Weights of a small transformer language model: rotary positions, 732M tokens.
MLP neurons of a small language model. Each row is named by its layer, matrix (up: input weights) and neuron, and shows model dimensions 16-111. Each number is 128 + 24 x the weight over its row's rms, rounded and kept within 0 to 255. Numbers have three digits each.
Before each neuron's rows, "fires after" lists the tokens most often just before its 100 highest values on Wikipedia text that the model never trained on. A number after a token or word is its count.

fires after: " " 39, " |" 35, "0" 7, "1" 5
L15.up1140:141128109152112116121133123132215146129152087139108149145123104128132128173087121112130122140143122120158130129114112158111122163097127131132188118120083118124130145089110137136145124108119147131120184147129149166152129157116110102116077124179112115176100073150134116083084133164160100150

fires after: "\n" 42, " " 11, " based" 4, " set" 4
L11.up47:148102120157103170109137124154171150066110136140140111128112118152132109130138092124139092125155120150125141131148132136119146126126126167117102150115119131147137147183136121138070104131111112147116094138113164176098136115120148153171143096134133190120172132127115165131121118090097092145

fires after: "\n" 89
L15.up561:116112087105135094122115150141116106137118140159154128150135118116078153087103101124117140132100110165111132127107139095113084116107102172133150110123029133138086088117167079109122093119130100125117125124155166135133159156181075127109166108121109118108104137116139097111117081164116128156

fires after: "\n" 73, "==" 14
L6.up390:118089139152129127150137177146156133093121137081130093157107123178121161170149157144103127131127116119140152144150163132106109130166136109127139125080144117118076123117129140123105130114078083136122162109147109095137104114133095101118105081111139130153099137105123146124143149129142148131

fires after: " the" 23, " an" 11, " a" 10, "á" 5, " The" 4, "E" 4
L7.up40:161100134136157135144112139154113157116118156131143137099139100131131151067138131132117124117171134120156168141139136103148146121105146140117118178131127139153184095137159162172131092109126144119142121150125167123124148121132094134102143145116157126108094111183165105159108108132116129110

fires after: " |" 33, " /" 22, " " 12, "0" 5
L15.up642:139151135123155081067135122094135148108116138075120095123053160185101151067122158140129194124115120146110131092138146118124113099142087119179131147146129115142127130153161075153075122164154137101131203163103089162102123102100128125129140111171141110134110120153106162129138091137120141093

fires after: "-" 24, "|" 23, "\n" 9, " •" 4
L15.up92:147112133140055118139116085135178127124098137127140130139134098153124144162134207142144112138147100147125113115161135151125082132122087113131144129152166163125147090115091167138121152151094148209100120118112108119178105138107164174113153140122123168153115122171102116099150098122112129143

fires after: "N" 21, " N" 17, "R" 13, " R" 7, "/" 5
L7.up212:179145149135149117112132187139135123095143125098105120116101138128141104100126100115098119096107121099105169141127124148144142073075145134093116114141052125127134132110137139146104140161147100129132062163178136130123107062137135119140132166151124116121143152082133102094120129119128146106

fires after: "'" 33, " W" 5, "N" 4, "U" 4, " un" 4
L6.up312:197116142132092041127114149124143152132100100131126154124109131104160149113115154133164121098129124119103124160131100157119119132118104147141132112084076126117124157122163133180088136134137144109123167148144139110091135104110089123137142093127153117139139161144133108111122122171085093130

fires after: "9" 44, "1" 25, "8" 14, "0" 8, "\n" 4
L16.up1312:114127154139135128147155198125140108138134110124175125097128170131100061095121144099131134095142144123105158151154118131131146122138130137140143120098094087129111158122121133121106170120124142121143107153126145102118129104118128119120096100159119140100144110137128103148121099135114160088

fires after: "\n" 21, " in" 19, " In" 14, " E" 4, " dis" 4
L11.up522:173103148156113141148146132153122123132106116093147145127122123115157209131150126118124115144140149104141104143116131152115160121113095120091129129110111125150127126108125132134109120128117189138131127132142132103150120107136138116164140113086140144148125131105110149128152135112112223096

fires after: "==" 68, "===" 28
L7.up1307:142122156118108121118093126147158154094125111115081185140108130169120128123112140123138153137127151114104131125113113111111145128148124166150095074114153113159102107134084140147113125164093119117161122129143102098138155149137111146072122072127133142120083116158106167119157115137155161137

fires after: "\n" 61, "2" 7, "3" 6, "4" 6, "5" 6
L11.up192:185122127146125083099114121149171136129114125120135103147109101102140144140098146137112113090163140182099139195108114106126145161142115135147136113163067113141096134101110102155089160151132126136130141148113124094175138137098134125135153113090090127139125160124154160113168132133144128123

fires after: "-" 24, "1" 13, "8" 10, "0" 9, "7" 9, "3" 7
L11.up107:125112142136140104120155139144125110133137103107148148095147128122157099128129166110146111107099136170119088174151115114151109105150146091080168118111183136175155119118133132131068156123116120147097131080144181098139119131111132094152078143125087113137112070157158101144158109114116132090

fires after: " " 50, " the" 9, "-" 8, " (" 6, "==" 5, " \"" 4
L6.up1271:159081114169107096136100099134098172148117096145143147148135119140103138146123191119158114153112125148155133114133117138109082150120136082144126112155146095144139127135141099108117108150046098162127121125128156113102181087135146119142102145098159127123134161117120129129101094113127094129

fires after: ":" 49, "0" 15, "3" 7, "1" 7, "5" 4
L7.up1204:094164130122079082161151107145127121126131127093139141171123104137107117115132139131152128093108144140131103111134107112164114116092199151154121122105089119156135139125118139098096150110130112085109158117125143069120111130134136116144140111130196097122085137122132095146108124164120122145

fires after: "\n" 22, " W" 13, " f" 5, "W" 4, "ö" 4, " H" 4
L11.up163:099103131122121125159102100154124142129095088127129146078137155131149112138142145111119150125137126177103149118121127150116142144144160137128180165123103099160129117116143141166103130096140106138118136203107117107111100133144169107128124098085163128109130132110130125094150119110120094115

fires after: "\n" 59, "-" 20, "|" 4
L15.up832:155093139121134110123122119105146119085131152125132129169118079132131101126136130143137108125161141113098149092122146146157126137153117144099184163111144151133082151102159077116130159111133151114107131164150164103131113098148113154088114145106155162126159120130140131162098146113148141153

fires after: "1" 17, "0" 14, "4" 12, "3" 12, "7" 7
L7.up1001:138183143137124168119093198137133130146123136169132131139134152118127067113138130138081101080125101136120114124074129074126135107147177187151129085113118136123129138136113115120129101150102131145133094119127109110126150153161107120032132138115112112114120148142143105133146121150146120136

fires after: "\n" 56, "|" 13, " |" 13
L11.up351:179153090160149170148176121146158090105100158122153117138082124134160137094168145136142121145140122140116117146104189141150102109120098130109138102120116192143104152113134128132184148100130118144115141143138144107129154107137145176122150118183093104146144146129090108125111120125119124113

fires after: "\n" 46, " |" 15, ")" 5
L11.up871:158180134113139102136156107118096157119118129141147114116137129128137103128161145123123162167128176116098127133128145112134102106160110121132147134078142072145140137104121155129126160117132175153129158113124119072157121134126127143131156125166090111129148132103114132139108114141124115146

fires after: " " 34, "\n" 32, " the" 8
L11.up512:130124138125139127143125122158159119123124124168133112135105094162087137163143124135109111146139125144129128098147155150098088104147139113138111143122140105155150109135068138143119140121119154161123111126126119154147132084126130155168131113124113135146106143106096117147102145127139167119

fires after: " " 53, " he" 12
L16.up207:176103076119141173118110135148143160174124126117164121140136145158181159113099110173125087098164106140091100177000128135178149165149166125150104120139161138138140111156129133135127155137158105132075138123127185089144161124120140159115142148155130219129140123101112165104108135127143144137

fires after: " " 66, "\n" 5, " the" 4
L15.up558:190094126109124158134103132142128119117098108169155121142169144133133108132123109158140076107188142133113130142133150113143135117097163143101130135111151142146113118140133112107074093121099118129102112144114144140133137093162123164139156127146180136122148165125127132155105118119150136133

fires after: " \"" 26, "\n" 22, " (" 10, "-" 8
L6.up335:141151140155126120149132115132121119095136127103128138123125140121135122160140132097148130149127115136131103138092157166134115128129144129116149087077124104115105164125080144155119108115118091133144110151121119110188135129107112097143127120116141117097102119148093110145104138123109121128

fires after: "0" 93
L7.up943:184113112128161101155187117113137110133134123093138130107146146177101083067176134138142125130122114123140135141127218124128127123169110101112137115125127138139116146128163111133121120128158120149107132156102123104160162153167148127133151148126133127138098060115102096126139102132103141116

fires after: " J" 23, " G" 13, "J" 5, " Z" 4, " g" 4, " S" 4
L7.up133:117125072118140130148119147059115112124104130122143161077138142112137091133132160123119154137135142136114144110119111115095175146146137098117133125075112140124112124110139125182174165104131169134119111120102138135183132093140147129117153119122129127122129143153147091101131084148136137115

fires after: " J" 23, " E" 15, " A" 15, " W" 8, " G" 4, "J" 4
L7.up857:112110117121147132131117135100155178158109102131133168128156167113136057137130138111121128098099080084096124115140149156123123136127164148133112140107110126125127129147129132138093147131157148131125126147094161116131170128152121109090117141098144170095116154145136139117151136129131152146

fires after: " the" 29, "-" 8, " a" 7, " H" 6, " of" 5, " two" 4
L7.up306:119109167129143114123142113156207165075116174118099129105067094128150108091159152127125147113161179100125122128154176104107121121123134132129100125126102137131153108144151108125087120141094114120150112122140114116127150076133121097085102157132150114117126155130096149121146115064159118102

fires after: "\n" 77, "7" 4
L11.up433:134131130116113158125111112123113100085083123134176102140140100109142136122152113138115169123134127126132128111158109103128136111128120093159138139129131101098069122154143097120104151119123186150146115103096137152160159115150132151087139100126122116117143169170133183138109120151115143105

fires after: "'" 56
L11.up51:135120142118144137095076115119133108156116109121154117113120147136133144134120130114138147126125148145128136167138113129110084143145129126153097108067084104095082141130137091130080123169114115139136129104169104124110100123173094111109087086162149118122140140121136154139138099094121128113

fires after: " C" 18, "C" 17, "\n" 10, " c" 8, "Note" 4, " sc" 4
L6.up747:151132095156128114055171186118129109142129164142131114115069132110108132139113119090130122128136122105105111128061118107101110136083104106118213102124142129147165113106101093094119135141082090149140165137147146088121137136124117157125165112166148119177145132161147113150170136142123113109

fires after: " |" 29, " ±%" 12, " " 8, " Notes" 6, "only" 4, " =" 4
L15.up1264:081128119132105081093130151076179151109136150154165139146147098120157131158140108133136134114132102166121145110111129149113102176151131114119156104086057129117141141104110139176101124127118120158136154101116107151093133091119117117131149114155107122096135140142097171122106079136162140116

fires after: "\n" 73, "," 6, " \"" 5
L11.up1231:138105117119132137126074199158147155101113158123132122115096151126131129152128110128121134153151116150118110107112144124144093163116158119125153123099143150135088159150077148096153134111141115107124118121141130136154100096080116130149111071113104123118128098147136169132131155106144148159

fires after: " C" 16, " S" 8, " A" 7, " G" 7, " P" 6, " O" 6
L6.up79:153150136100145143120138143076157099128112146119120119096125114127132082112093142126125133133127135093124140114130117141114121134132133157141129129126054142120116085140140117157168138129115092111093120156097130105106136102106087104130119141146137154127118159127148108093122118144095134130

fires after: " the" 28, " The" 11, "The" 7, "==" 5
L16.up760:107140154124159120142146120136144142120164157102100156099189106137119132137171132116131121127138149127120116069143184105160149137137120122157144133132146132113154123139133107192153127133162158084139119175131128099127136122130120157092117079134175107104128108123109109112116144164113134167

fires after: " the" 79, " The" 6
L11.up1156:121161164116140108140128152138161146102158131112118148124140098137164136081177135136118157140110144092180162141134105114129123146165130133160144174120116156099111137138118137123165150117139143129138121150105138110171136137146068095159113161156148145120131120162132119128170129116145149149

fires after: "9" 25, "–" 20, "-" 16, " " 12, "1" 7, " (" 5
L7.up1216:124096124100157112121129176139132117185121105140146116118155150121138101079142119153130159119120135093108107094118127139191155113132119064140128118169096114151131133188128136139135136071138114088111144126157147105129154121096135097058134116136118139115110136136154135136139115139118143096

fires after: "\n" 18, " (" 16, " \"" 14, "-" 13
L16.up338:135106075147117104108087143056138118185141107151117193147104116153171137132147134116139134162119105123110125133122133090115080137129111114125108134117148111108138144105132123117139180140150085103104117135131108146117138113133144087109149093095138108109149136103088145078101144108147143102

fires after: "0" 26, "7" 22, "9" 18, "5" 10, "8" 6, "6" 5
L11.up149:112139143092116109139150124150157110135121107130124123116143095160088117147115165113062126071107129106184097171128121116148135087125169141119172108124086111146136121087159111112141129144144134119130127138127147089143158146133107148103112148130131110112115095115131097138103146110105174115

fires after: "0" 40, "9" 12, "," 11, " of" 6, " the" 5, "1" 5
L6.up220:119109135112124114163123126140115124105125096185146154157077132142142123117108128166083121057158133107136100149155144137110150136137102112110115143098136103157117139117134107130109139088143099076118156121114168117120103137171139080092140132119097120109106135106158128119113164127134189131

fires after: "\n" 86
L11.up851:121090140136125117126115120133120120103125103109150148081087129154107141133130148148091144149131120179091129137119118078137124165126118184156142113110141083136096138133088100124091098130157132134153144158136137120128160130153122125134146131087104134115126112115128140129149122139124123144

fires after: "6" 13, "4" 13, "0" 11, "5" 11, "1" 11, "9" 9
L6.up730:131091113134165134139177161130084094113135111138113147114146148102144090153145092152142111089141100113109151112138147076127126132136155120127124111115112112147139106139096106124130117141112112116132131136114138105125127153134153174124120123122143145109162104148118085130121116145111092100

fires after: " the" 64, " The" 10, " its" 4, " his" 4
L7.up422:115141106127124115150123103133147129094160175148110142106111099139178117118128162141131089157181180111154114148111162112143138110117130108164094134156152156144167135131137127113103146084134143129167124146100115097131157151149147147148157118140126118116093156127104108119137167142101110119

fires after: "0" 46, "9" 10, " in" 9, "8" 6, "2" 5, "1" 4
L6.up691:157076095124138133155118120152128128137113127127120139127110153152102112084160152112132086115154143097132118096160180149123145080121170131120130111128121181137101104165169152111138121126117123121078135157154117137138092127116165118166119115107104164126119165101123128133121126135081168118

fires after: "\n" 100
L16.up891:142129102122145129115134111067147103134084132115161125097099166120136118081156152138113142143132150122104131112122127139129114104087109107141174098116142114133091127141041119151112155108132144121150126136115143072157163149131121139098154086137153107113126148117149101123153090168159096137